Part of a small language model's weights.
Size: 15 layers, width 160, 2 heads of 64 (1 for keys and values), MLP 320 SwiGLU, vocabulary 8192, 5.87M parameters.
Architecture: RMSNorm before each block, untied embeddings.
MLP neurons of a small language model. Each row is named by its layer, matrix (gate and up: input weights; down: output weights) and neuron, and shows model dimensions 48-111. Each number is 128 + 32 x the weight over its row's rms, rounded and kept within 0 to 255. A neuron's up and down rows have the sign that makes its largest values positive.
After each neuron's rows, "fires after" lists the tokens most often just before its 100 highest values on Wikipedia text that the model never trained on.

L8.gate193 [174  68 120  98  88 137 140 137 170 154 108 123 134 105 160 113 157 137  99  60 131  98 122  70 104 126 112 114 148 150 114  40 114 151 145 161  98 124 141 100  82 109 131 141 138 111 196 162 188  86 117 204 122  97 125 106 139 153 126 101 173 132 127 161]
L8.up193 [ 97 116 196 132  93 133 132  93  93  90 124 136 123 103  96 121 107 156 110 175  96 112 116 143 117  98  95 132 104  90 105 147 179  78 176 185 163 145 152 184 156 107 152 103 114 120 123 133 128  84 163 104 102 117 160 116 139 114 143  90 130 117 139  88]
L8.down193 [131 145 113  70 129 180 165 119 129 128  69 119 118 153  63 134  96 153 119 115  82 138 116 119 141  82 129 144 135 124 124  95 128  94 144 157 101 131  79  72 183 111  88 157  63 194  94 136  85  61 129 107 144 144  71 119 159 120 122 113 116 181 103  96]
fires after: ".", " and", "\n", ","

L7.gate202 [159 141 135  94 113 100 133 135  98 112 148 148 150 126  74  77 140 131 114 101 165 102 135 104 185 118 135 123  90 213 132 152 137 114 103 117  99 174 130 166  43 114 167 155 116 138 127 112 172 112 137  98 105 144 126  71 146 109 126 182 194 131 130 156]
L7.up202 [130 153 134 198 183 112 122 157  99 147 108 180 121 119 200 129 189 134 142 163 156 133  77 155  70 110 130 163 162 115 120 100 181 155 102 104 121 138 134 144 112 141 106  66  91  79 151 139 150 144  70 146 146 102 112  75  96 143  63 123 158 115 197 132]
L7.down202 [131 123  99 101 103 117 122  84 125 204 151 155 137 136 128 118  99 168 134 112 185 142  97  89 179 142 123 134 155 140 128 155  84 161 128 129 161 125 103  91 136 131 137 113 117 185 103  41  84 124 144  94  69 113 132 119 175 132  65 112 120 115  89 127]
fires after: " the", " of", " in", " at"

L8.gate274 [166  87 130 133 150 106 139 100 129 122 192 156 148 134 161 124 157  90 124 108 153 175 166  79 162 138 100 146 103 124  74 131 124 153 128 146 105 120 132 135  77  91 113  62  82  70 139  63 156 126 145 125 134 189 118  73 119  84 122 156 117 164  78  63]
L8.up274 [150  66 143 131 143 150  94 164 233 132 174 101 117 137 112  93 102 101  96 131 116 188  97  77 135 123  78 182 140  77  86 134 121 196 109 139 130 143  89 121 150 135 158 111  98 131 107 177 147 159 165 110 116 106 150 153  91  31 114  68 139 119 121 119]
L8.down274 [154 137 159 178 164  95  99 159 166 133 136  98  98 125 153 103  91  92  96 169 122 133 100 153  93 179  95 106 142 113  93 102 121 138  96  97 104  83 120 139  84 105  72 115 129 105 129 110 135 155 113 133 139 143 101 142 153 122 152  86 121 126 183 153]
fires after: "9", "d", " un"

L7.gate247 [136 114 114  82 171  66 171 131 155  58 181 129 132 136 123 127  87 134 138 135 140 175 110 124 157  71 133 132 106 135 121 153 118 138 133 132 139 140  84 115  93  73 142  63  92 128  15  77 225 146 103 141 132  86 117  46 109 186  91 118 107  96 111 138]
L7.up247 [123 106 180 125 152 107  91 105 135 153 124 168  98 121 171 133  65 131 136 155 194 164 180  83  90  97 141 179 164 119 106 146 142 126  73 108 159 157 152 127 110 105 176 104 100 100 134 107 108 167 146  52  71 111 152 147 102 137  88  72 108 148 121 146]
L7.down247 [154 123  89 141 141 155 178 124  77 184 125 226  92 134 127 105 145 128 113 140 198 139 167 131  91 113 161 115 127 145 129  96 104 100 139 163 124 187 100 146 174 129 137 150 158 138 101 129 119  95 142 130  77 145  83 153 145 150  98  95  73 183 107 156]
fires after: " in", " In", "In"

L5.gate317 [ 91  91 170 116  49 135 137 119 144 160 101 121 146 171  65  98 126  81 109 134  70 120 125 127 128  55 115 119  78 162 153  70 148 113 114  89 117 108 169  87 109  44  88 107 161 100 102 127 192  69 177 162 147 109  91 157 107 138 115 150 158  96 167 136]
L5.up317 [ 55 101 101 128 170 129 121  67 166 111 114 131 122  97 146 142 127 114 128 151 125 161  63 148 177  52 115 150 115 168 162  75 138 111  89 134 146 133  95  71 134 143 102 107 142  96 133 157 101 152 150 163 133 125 122 142 123 134 121 181 118  71 120 162]
L5.down317 [157 110 178 152 119 155  84 145 101 127  84 117 149  99  72 152 108 144  95 171 127 163 162 148 150 120  61  99 123  67  89  90 104 119 142 155 114 133 168  82 139 118 164 129 102 124 139 226 144 131 112 123 153 121 108 104 117 170  69 104 160 133 165 133]
fires after: ".", "\n", " wh", " and"

L7.gate210 [171 162 107 151 171  75 121 127 145  89 117 150 160 160 131 154 163 124 158 148 133 159 130 101 162  80 126 141 138 155 117 147 170 150 122 151 130 121 120 243  79 145 176 163  72 124  66 109 164  93 115 113 174  59 103  67 168 154 128 136 126  75 124 104]
L7.up210 [ 88  77 168 104 175 134 132 168 147 123 110  96 166 140 148  86 202 181 174 130 141  76 101  79 136 163 172 123 142 175 119 123 143 180 109 176  89 118  94 152 134  93 160 138 115 161 152 132 140 123 117 101 149 114 164  84 139 145 134 115 105 216 130 147]
L7.down210 [133  89 136 173 135  64  74 124 146 105 172 136 140 108 162 116 150 132 113 122 186 111 151  65 169 114 127 173 159 129  91 151 108  70 145 126 101 107 118 133 131 154 158 145 111 111 107  82 104 110 139 117 160 144 100 129 106 125  89  57 127 106 103 164]
fires after: " of", " in", " a", " A", " Language"

L8.gate7 [205 140 138 124 191 145 113 150 128 106 171 180 140 112 144 117  89 162 104 107  95 136 126 157 171 128 118 124 133 184 111 164 123 137 165 117 126 154 135 137 130 140 119 191 131 158 115 135 142  96 100  96 131  67  98  77 107 181 144 173  98 121 107 143]
L8.up7 [169 192 168 161 143 107 105 152 159 157 106 127 107 154  95 102 128  96 126  90 154 125 118 175 182 172 123 111 130 114  87 162 110 114  87 130  63 168 113 136  58 108 160 161 136 133 106 111 161 141 105  98 124  96 102  89  97 136 114 193 145 157  99 148]
L8.down7 [164 115 114 121  67 100 112 113 108 119 104 142 126  82  70 102 104  78 160 139 112 154  67 166 203 110 145 177  96 107 177 109 107 166 174 149 195 104 121 115 127 104 149 160  99  90  88 145  74 171 103 115  82 157 111 144 134 134 128  60  96 147 136 129]
fires after: " in", " of", " In", " for", " with", " his"

L7.gate81 [108 133 130  61 145 156 120 126 187 130 153 146 130  95  59 112 125  99 176 139 161 153 144  76 119 129  63 102  91 151  47 129 129 220  93  73 113 123 134 168 152 113 171 128  98 139 136 129 142  89 169  98 149 116 112 120 134 109  95 159  81 150 132  99]
L7.up81 [135 214 121 126 181 148 120 192 165 127 168 113 111  75 192  57  95 128 161 172 100 146  78 136  35  82 140 165 152 101 121  67 113 138 135  92 140 106  80 127 139 119 167  88 119 168 109 120 173 150 100 158 182 129 141  99 144 177 158 160  98 140  85 124]
L7.down81 [133 131 102  52 175 142  79 150 173  59  85  98  54 173  50  98 117 133 121  99 158 115 108 155 124 140 147 183 157  95 179 145  93 107 103 126 119 163 138 116 121  85  92  93 136 161 145 127 166  98 100  69 141 158  92 126 108 119 142  99 140 132 107 126]
fires after: "–", "0", "s", "n", " dis"

L5.gate255 [ 81 156  62 109 133 144 151 110 181 166 168 142 177  64 124 139 129  62  60  96 164 154  88 153 188  71 117  93 121 140 145 100 123 202 139 177 112 141 137 117  86 125  74 135  96 120 123 111 140 142 110  72 161 117 132 128 161 101 113 153 178 103  93 121]
L5.up255 [125  29 151 129 141  96 142 159 175 131 128 154 121 103 118 138 168 156 128 135 151  96 192 117 116 147 174 114 132 125 114  95 170 133 140 146 110 186 110 116 166 148 122 160 116 161 177 159  97 133  86 139 152  94 120 106  89 187 110 133 122  83 119 146]
L5.down255 [139  81 150 124 157 175 180  97 205  70  85  79 103 104 133 172 155 161 158 117  76 108 198 109 154 123 116 170  96  95  47  54  77 150 166 163 131 118 112 107 183 162 165 169 136 105 138 124 176 126 142  82 158 124  75  55 160 163 113 111  80 137 134  97]
fires after: ".", "\n", " do", "==", " mi"

L8.gate165 [127 158  99 113 107 126 187 106 177  81 146 155 165 172 130 141 139 145 134  81 147 126  86 143 119 176 138 141 143 193 137 103  91  93 162 133  70  96 166 128 173 121 132  98 110 136 119 101  83 101  97 118 132  78 125 134 158 167 138 118  98 128 137  95]
L8.up165 [139 142 135  46  53  62 123 150  93 159 155 136 125 114 154 125 120 125  90 141 164 172 115  99  86 112 144  77 160  97 103  90 112 124 111 149 106  78  96 145 170 125 144 129  91 152  77 117  85 143 170  99  81  58  96 189 112 153  71 116 135 113 129 208]
L8.down165 [113 148  94  93  94 132 128 174 160  75 106 138 112  94 130 107 173 223 127  92 147 168  76  72 104  74 116 150 136 148 141  58  97 152 116 174 176 139 175 100 138 148 109 132  60 154 133  64  98 131  94 103 117 119 108 128 115 149 138 108 111  98  77 121]
fires after: " I", "I", " S", " Gu", " C", " O"

L8.gate150 [156 132 134  63  90 150 128 105 150  63 141 192 148 107 130 124 177  59 131 127 152 139  96  77 110 180 141 108 134 130 181 131  94 109 137 140  62 102 137 123 106 121 150 113 141 101  85 110 108 113  78 112 101  94 135 130 107 147 102 137 122 140  88 123]
L8.up150 [150 126 140  98 176  73 132 110 127 137 191 124 156 139 191 129 143 183  85 159 163 123 191 163 118 137  96 131 173 158  68 178  81 156 125 173 152  95 113 133 113 169 165 155 125 105 129 149  82  85 195 147 180 125 177  85 133 107 114 120 124 138 191 122]
L8.down150 [110 120 149 144 124  99  61 104 103 179  57  84 104 121  58 189  94  82 126 104 149  98 137  94  98  65 137 203 139 135 107 116 122  88 158 144 125 174 149 153 185 167 121 161 128 155 145 173  85 164 142 135 108 144  96  73  97 111 143 136  67 106 116 143]
fires after: " O", " U", " C", " of", " the"

L11.gate34 [143 113 209 129 109  75 133 144 137 147 124 155 128 101 131 189  88 134  75  65 164 126 156  70 143 203 135 161  99  93 108 248 107 122 129 118 133 131 117 127  84  52 127  72 101 157 105 105 162 100 131 159  95 135 122 150 124  94 134 132 146  93  97 117]
L11.up34 [119 106 129 131 162 116 136 155 138 133 139 114 115 100 166  90 195 130  91 125 150 109 141 145 144  57  67 166 122 168 101 146 141 167 147 102  41 172 115 155 127 141 180 116 140 127 165 137  96 186 163 194  98 107 153 128 116 118 100 100 127 194 178 166]
L11.down34 [108 114 180  97 148 134 139 141 146  90 109 108  92 118 114  80 199 137  95 103 146 119 127 148 164 126 163 196 178 136  70  88 182 104 163  86  73 147 142 143 109 119 170 152 106 171 146 173 135 114  50 120 106 100 126  90 165 126  90 184 135 176 104 112]
fires after: "9", "8", ";", "1"

L12.gate131 [ 63 100  91  49 105 120  99  53  66 111 139 128 129  85 117 117 123  74 145 103  89 146 146  84  77 106  81  63 107 131  93 180 134 117 154 158 183 141 137 115  58 141 131  94 143 136 171 121 138 140 141 153 122 158  90 136 138 114 146 147 133 171 173 143]
L12.up131 [105 108 148  95 161 144 106 121 172 122 141 118 147  66 113  95 161 108 162  96 163 185 132 128 133 151 128 140  96 119  96 143  72  78 128 117  83 125 114 125 141  96 143 149 101 117 198  73 146 174 120  78 158 175 153  75 157 179  67 114 139 186 170 169]
L12.down131 [140 100 162  70  81 180 147 149  89  68 131 146 138 189 144 141 130 124 110 168 136 152  89 154 141  54 144 169 115 118 161 147 153 114 122  96 133 160 139 131 157 167 126 107 158 104 123 157  89 129 101 136 132 124 145  55 140 172 134  65  89 110 126 133]
fires after: "–", " ", "-", "0"

L12.gate133 [100 114 125 121 113 107 151 127 108  82 147 176 109 169  76  73  67  93 147 133 120 159 151  40 134 142 118  90  49 192 152 167  57 151 124 153 142 109  81 137 145  68 113 134 123 185 144  81 127 103 134 125 110 117 131 124 109 127 156 145 111 157 112  99]
L12.up133 [ 82 197 140  76 169  86 106  72 111 104 155 186 109 126 124 124 135 149 118 146 146 164 165 125  86 136 101  80 121 148 141 128 156 164  56 181 127 110 101 140 143 122 131 159 123 134 147 145 127 155 162 149  58 131 108 125 103 134 128 148 127 161 135 140]
L12.down133 [155 157  79 128 149  84 163 149 181 185 113 101 122 111 152 188 175 145 128 139 131  82 161 115  91 113  51 207 134  73 116 170 101 125 122  84  97 138 147 123  82 159 137  97 113  68 208 145 107 136 123 111 118 157 170  94 139  42 152 134 124 176 126 116]
fires after: "9", "-", "0", "8"

L12.gate243 [113 152 124 154 135 136 128 151 127  87 202 188  54 149 119 125 150 164 130 113 104 142 123  72 142 120  71 102 150  92 121 116 166 109 150 157  76  88 143  77 116 170 112  81 113 110  76 126 133 115 160 109 164  79 139  99 102 113 143 102  89 151 115  95]
L12.up243 [150  83  65  87 158 123 113  86 162 169 109 129 122 133 135 180 168 109 145 157 157 158 135 102 160  80 156 137 151 160 146 112 174 125 127 141  89  61 111 123 115 177 152 134 120  66  88 125 112 190 150  99 119 109 106  89  48  99 124 118  88 198 125 117]
L12.down243 [ 94 106 111 157 144 152 154  61 184 104  97 153 149 115 122 109 124 160  69 151 178 192  90 169  89 108 103 102 134 163 155  81 126  76 115  99 140 127 101 183 192 112 117  87 115 182 173 126 178 120  46  96 124  96  65 126 112  96 133 157 130 123 149 146]
fires after: "1", "9", "0", "2", "6", "8"